config = dict(
    n_layer=15,
    d_mlp=1024,
    activation='gelu',
    norm_eps=1e-05,
    positions='rope',
    rope_base=10000.0,
    init_std_up=0.04,
    optimizer='muon_variant',
    lr_mult_down=3.0,
    decay_shape='linear',
    steps=9568,
)
MLP neurons of a small language model. Each row is named by its layer, matrix (up: input weights) and neuron, and shows model dimensions 32-159. Each number is 500 + 40 x the weight over its row's rms, rounded and kept within 0 to 999. Numbers have three digits each.
Before each neuron's rows, "fires on" lists the tokens most often at its 100 highest values on Wikipedia text that the model never trained on.

fires on: "ong", "el", "g", "an", "ore", "=="
L3.up988:551506479451551560492544508461542436481470494488483453466476462472468505522477517506493536515460632513536586499525443479476484502465443471520525492489485524482479501413454393495453525495425502440503450516415509479607440498507516485502516478440513524436482451527476466474431480500513437506521446473467512502475500497485456508531470509503438499485518561522531462495572522548514533586469

fires on: "it", "in", "ist", "id", "ear"
L2.up319:444484561473512564469523516468558512531564527519443626546529448459475556501510476521509446513536502484567568509418500477508481449501426558518444540456545450484498533461492585595500498457469530442574519475532469495495538503436522524541519499459440560452467524501535517501466502377430481486476507562555517491529490485518475483515496502454458464570456492473479494445458475525447457513515

fires on: "c", " in", "is", ":", "t"
L7.up942:458533462506553458537526480490485410445487489526435483515564510453449552483493476554516525486559533473438530465469546484503506505444490476454480535539466583489489456516564563494425471500488509492459490538447451445499489432496528539455464445586480495425472412476486447539546502543508464551507487497523528584422524541535518533545477453549559448496504537521562427506512539559503518526518

fires on: "as", "s", "e", "an"
L9.up412:503526510497469455486487538534513453513545481524549521560456529466482461540548439561484526517535453486526487455487408585488432515528489440487446458419573530545554547505563545507529533545527492527478489532473524507548473526585443453490524548489512442521505533568434517481425529455477488482415420513483498559497407499538528513522512417536532488462525548454445517549488489546508485509487

fires on: "\n", " is", "ed", "ic", " was"
L3.up760:446545482487486550529494502454562474531472494445478443501525453528436509473548509494429540515468507449480508531446535417481482456545520578534477508493402441536482447494471492536437434537569458537494504501481425560512521518498497543582537590526536505558545567575535614493469526516516496531495499460494473500483536432485506509436449495518460496501563423493458520537542503490474530463518

fires on: "in", "en", "h", "l", "n", "at"
L8.up298:529492530520476518479517534469535481511515465536482520533521449540520527421563520509511494546553532488504499490489483465461508548531552444515487486506421516592522512429442451413525514492513511478467527538434492485527459494567405519498548526455459543509484540391481465541493503519506537501494526410528495531509430491532493482467490416513489499453595486541516510518420443443478465605524

fires on: " a", "-", "ly", "e", "y", "c"
L7.up861:462466498533470579482482435507552548522439541452528522533460496524538545540495428585426530500509473516489504509484590453472433480500527576496482491456493496506454501550515553484512473560468481509502542455464490496472437535461486579553484489467493517478510457538475515528589502466534557492520502500518509468532470527526452496509546559547548518492572435534492495488522498472524439466512

fires on: "f", "e", "u", "ou", "s", "ic"
L4.up227:511528534563514509449502415467485532461533435513526488464501529614449493511465505506545565580451591443504487494545553554565489538473492477521563453487564552443500503507439461526467497516475509526463555514495538526530434496491496524494499454480482459540481512534502415545471515480511574530546475528525497519519430463484473462481551472585437557501517505430446590527495517473510526483510

fires on: "et", "in", "it", "ir", "our", "se"
L3.up1007:488477515491544500484506543455508455467526494559478596464542478443549460469503498448568466572475502485522527501473490498452533501474513579496496433517469509422425548475453532528546529498425445567536499500533508477531478472523464539491481503476561478498476526567572544475484555465466492498457606534547475488535514524482509490473519477502470475530483484471467539515581473448459470470429

fires on: "ou", "o", "ow"
L2.up954:525503562496568549553496525507465528474478519480516444468487499509518532533527508463473508529512525453507483473454507547484554509467509477509488486443429479453499533536479562486546405575527439509490472553520529506478480468479487519516497470478497535548410567454495490521536481438517490509555502432497467448493481495579435496434501498492544446546479559467511484572432496536488560512469

fires on: "e", "ed", "t", "al", "s", "g"
L5.up395:459474498415480517460497539518544519561532555507420479465475466481452496499508496460468490550488487536504463508462534485428542517483485540517537499511580506515501524464506462543523520460489616581505507449527565527426525535538441507546455514458490491538449586467566475482502544516463470532473484460452540548509564574490516478487480529500499514534480546536460451577472522495470504526527

fires on: "p", "ic", "ff", "ub", "m", "ent"
L2.up668:536454429568545563499538506540518537470490473498469483506497505452386503534510515503458475532506565510485503565517415507464547566494470525456525486498486529461526520465492487574537518530510501466511564509486439511497538517469603480410430536545475547513454527525505477524494459477477500538464462495513542485489483450487451544530565552433549445540429453481455472474511470445420513475461

fires on: "e", "ch", "9", "ion", "ly", "1"
L7.up819:505479508495500502500532441441523497566436494447534538524513492484528470530417505508504522492520467545513433549551540516554524416457502533514544477512544501535578485542487553468511437533510478512405559512482538485426480511435548466459458580576503471519511514463479544524562523534460546495523523491564502529483435500532469507510481544545506521563494484535491572481443533512477382541455

fires on: " s", "ed", "et", "ore", "b", "os"
L10.up578:450507585509464594488522543478533491510455502496481485506430465462555478466521433581526501582483450457497498460492490485458402531503505518485454573527525495474547481473505479543448497512543491472518449521526507393551490509513569486506583407550469483535563550568518591504490500504548474521447531531491446457501470462462524464503486497604488468496586519517475506466511510467474452526500

fires on: " in", "in", "e", " as", "c"
L10.up5:478549466507547504570449434487534549493549497547560507534531547537430518597430453506567526478550491487469557478572536485509493458436510538448518488534496531464467457485517466478485537581525502493482548494489472472444473537535522474490445524504469579377425535512527467561479487527512458465484438560555471498513452446520510497512569543538520466436519550548503494519468494497510405451428

fires on: "o", "a", "i", "s", "es", "e"
L9.up993:461542464479520523559517448518568522471517492496568573611461517580494489505621515479479519549556456478495487423470479444557522583428569490493464396496512559386509486512512463424524470468469474471551525446568496452508458498571445513436554482547526496446507512528579507456557549453408501483444494481469476481455509531532548519479472492463457488507536478442506501447441533495534558544550

fires on: "e", "a", "ver", "ue", "ia", "se"
L9.up950:519510468462536549491512554464586503497515503438540519551471433427537455452479489555469503484505508536497472511491431448492454489487543425561469486561499496508452501469483466523547527540532491550478589518447563441526399487480480494475439508517536528475532476563465503412536597410436512502449436524503484504532458538445574536471580477508487539478537580515476543515448571438524484442464

fires on: "en", "ly", "n", "nd", "ed"
L4.up957:479575459477462428489479477465550498460447444421473414497517469532526517492442495422473488535521481549493446575530475526506483522485546524513542417523481506465525537456518526387532472499453565457466539522463441520499536512516499445490578538488483452502510526449495524514506543471537546533518506438442516530508381557516410474569442494468489462477502442505465422528432493525529454559512

fires on: "et", "her", "ist", "==", "ary", "c"
L2.up798:432507523604488498466506498538509542528533476588459500460488483461479513569485512501527519573493545418522566549503502482481421450496495513546529477498496516500466457506430620489478448485438477462468466512473529473482456492558491518475521492453522554520483509487540530505474502489496508555482531471501443509463454413472424439444573496543451453462472470475429575530485507597488467564494

fires on: ":", " by", "k", "g", "h", ";"
L7.up338:494501579482489515528435419595488399493560521399479525489560499582497445536528548518486495567512504526508484471583434443534509510491459505506465525526515516487457537616444506496474491510524571477496495503510444496516482465544470495491525425537480457497438483475518531523518501479514548481452456502532429557498565441485456485446494502464511521499532475497521481550510505479493506524473

fires on: "ay", "ear", "th", "ight", "ary"
L4.up369:542496458549460402508524461503556442445514478476470492466444514450516554541544522486438584527569454534454510491560498524570528503448523523501599485470511530513512519549503482444511460513568519438500483459497473454517534499447537552445489463508436552478504520483518593495457472535497461505444482505551487461444525509482494424500494458486505485446556413561489510522464450481466490477503

fires on: "s", " of", "le", "e", "am", "id"
L8.up743:492515486463501534518498501515450479463558496491445528468555539530451473516462475520476510469482547505522472508441522546470514572471510459531517474479529545530508547496434502570453552524505464496528551531457498538526473521469545473520528472462482507501433479444506439483445562447494523461463481493479485534495414536484513500477437573555446528498480518488566508500486540439557488456492

fires on: "e", "re", "a", "ar", "ra", "as"
L10.up35:450479476501547551505532503481506557467592465576542476595441459483526490430575430560493542502540460494503515431531524524457489503494597524519486462524497532444504492506525489555568483525537502548473471442560507467552456513527467444437510552525524484511544578535531488491496558508492530574485477490462516412519389541459511464412563452503493501451476523546422556511427543499432484494531

fires on: "is", "ear", "all", "ay", "il", "ard"
L2.up976:491488534543489471529563494484547471527525509466476521552502495509505492534500463501453583470556491509474526548517547449500508429511617445527513491468462466555573531453453511487512548583527454536480486522494464448459536496463544469426515466504511545491439528493476480462519516479484437494471554463550547496411539568538442505569384533487511472521482436474473478469473414459504526447502

fires on: "ir", "ed", "el", "ent", "ill", "os"
L9.up41:531504564453457548441483497525526545524514500514499490450546485492608527465486503511450438575417492492460495471431550403536459497498477529497427441510509435518487495530531540543441450557517529560466508509497559438505489481469578511525439428496479451492535513535511498483460462581502411551524518501509459472409575517538541517490527533509521528524536503446524535542553437485468456521457

fires on: "s", "y", "m", "ic", "r"
L5.up199:460493517489527551539516536501535440455431518510457472506534555543466535501573540544504450524492466520433465503487439535488517508502490560461499528501532523478508496522528492519559466525496502485427515473491492542455465512509553474511483497454533522472532524533511536554533446505518548448513499538488506499473492505398534532559572489456528490490449484542501465533495438510491507459500

fires on: "p", "nd", "st", "ec", "ie", "ember"
L4.up782:491467564437447455532421476523468571520488510511534487526542432484496478529493477504511537487476491455436481562455470441572451481473463454451480526565401514545459530473477536486520504539514580564478564495494477514525446460461486522421535477445535459486515618532519500577500473508530520433512498488536520473453495401454583575496530494547447467531513450475526489497495545566417511410532

fires on: "all", "ast", "ab", "ist", "am"
L5.up895:529464521521440478548433531511536585478539566615468517490477536573502550468501496494479464462481508442504533445469572443454491576471529458547524503522523578499478547532480514540384514579500555474510507546494408551564460377491406504492489455520435442585510516578439469487463502536487438486478533504523500477500427514443450477455471512492495568490447582556505551499498488472478496468532

fires on: " as", "==", " in", "ion", "es", ":"
L9.up608:484491517503446432565527515470518500558474527477539494494502472548450494502489506524509533481541522489465475454467540413408478536447442492528560509563538551561480482491470428465463488537499483530482546519496509517451521465546452498522515446478454554424446491540514447549486531572465515487520520446532498600457525475502468495477480505547505407449482510526495559477475496617565526484455

fires on: "al", ".", "en", "e", "ed", "ly"
L4.up767:431521483451518461450501472495460577532487419465503536533501471558478477535500418505459511492379455540489433583503554483443439410487443418472533456500545472493557609545467560518548502477503475503516550496559502518461379505520497518480543494519518482533514459552485529501563539519449513481460531494460518459535480490539478470463478525532486532552530517495508483571501551579473446502463

fires on: "is", "o", "id", "ow", "if"
L2.up673:538524485536534488514558537545427538507489515518499451471458510505485544509501486529488523535471500485465463541411569517444516442430529536486480527525526537460515515575455465520487429456459481497475416550477568538543491507471422572514509479480512519592507560541541549451465500508493445525562442486451474479506551469545498478601526476537500487487439501539537525527416544520446511492520

fires on: "her", "ast", "y", "e", "ary", "r"
L3.up207:488550428512506459503506456522483550520565470535443472522499500431546521484515497521511517532513505491483538524466515547526449536469423503552585502482510470454548418484449567568504432488462474509586432499488484480473469433512455514521448475529544502529489573483505458568416495468443514555496534556451460522488518502495490426570528563518501514552495523459539549503549516578516503522509

fires on: "ie", "it", "n", "ec", "en", "qu"
L2.up875:455447482558475460473465463522476459468497567503461534528558494478522511511468466430475502512498593551507461467524562499512440505558471447496457476479458479542456506419443519465516491551506586483445559447457528424452500524473440495441473541457539395479516487466463506489513418486516504510546540539502520466490499485519514536505525465537464481548512465491520455564503578528543539456523

fires on: "es", "s", "en", "\n", "e", "ver"
L8.up882:509460530455521457491484475515469415503566474524503552526475517520481511521459486538470535542501491534498451475445565425474433557498429564491549597512460504546464517524475487564492516487582555524477565494519493501534534522503479526502465511413476510540476564533512546457540557496505588513515512492482517525561485539451475494543442477460517548548547530584512501491447525548457520499523

fires on: ",", "ed", "b", "og", ":", "g"
L7.up580:499499529482503429496456449481433466565489514512432608534535508538483442494519515504499488505453456435481583527511494447552486538466476482481541501444476513523521506542456517495540493456542527473560562544515523528474435518545461524442524508488473457552422523537493483433530529497511522534546516487484491535534565442484569494460505536488540553493551531580525472543467474547487428553484

fires on: "o", "el", "ong", "ass", "i", "mer"
L4.up197:494528408514576540401540489487517510467557499502466422522537573471525529521450523532582535485559484517506493472531403470532438522521472449438508455596499490478540494470529541487458532466470501485487433487486527457519461518536531520517453494464513473467524484546539449455445428552600482543522447485477609518517515558533511454523442478508535512530447507515573490422559489426473532546412

fires on: "k", "ed", "f", "us", "id", "g"
L4.up92:488532510492538474513419542583588470470485559479462482512420509422483475587521488506473480580462512523521518519467522463489495536458563512532520518444497494513529553522477451542523581535546561469435500474505504601482554530490485515552461511474542438536470477455523476489451491495485431504507561483491556502515520492554464535517424497534557567539496500490489461524467532430439501421525

fires on: "z", "g", "k", "t", "p"
L9.up793:483481497495498469430489537508494495526464483473491489474467563519441459545420511451472498557552510515531502480502479459533560482514419477465483496454578515612473489465464524547463501469463453488592585462513474444467459482559421516532466517532454472616504490443581542452484585529490430543492495522509423562538501520471535457520500461595446538516489485497471452559473545492494525560481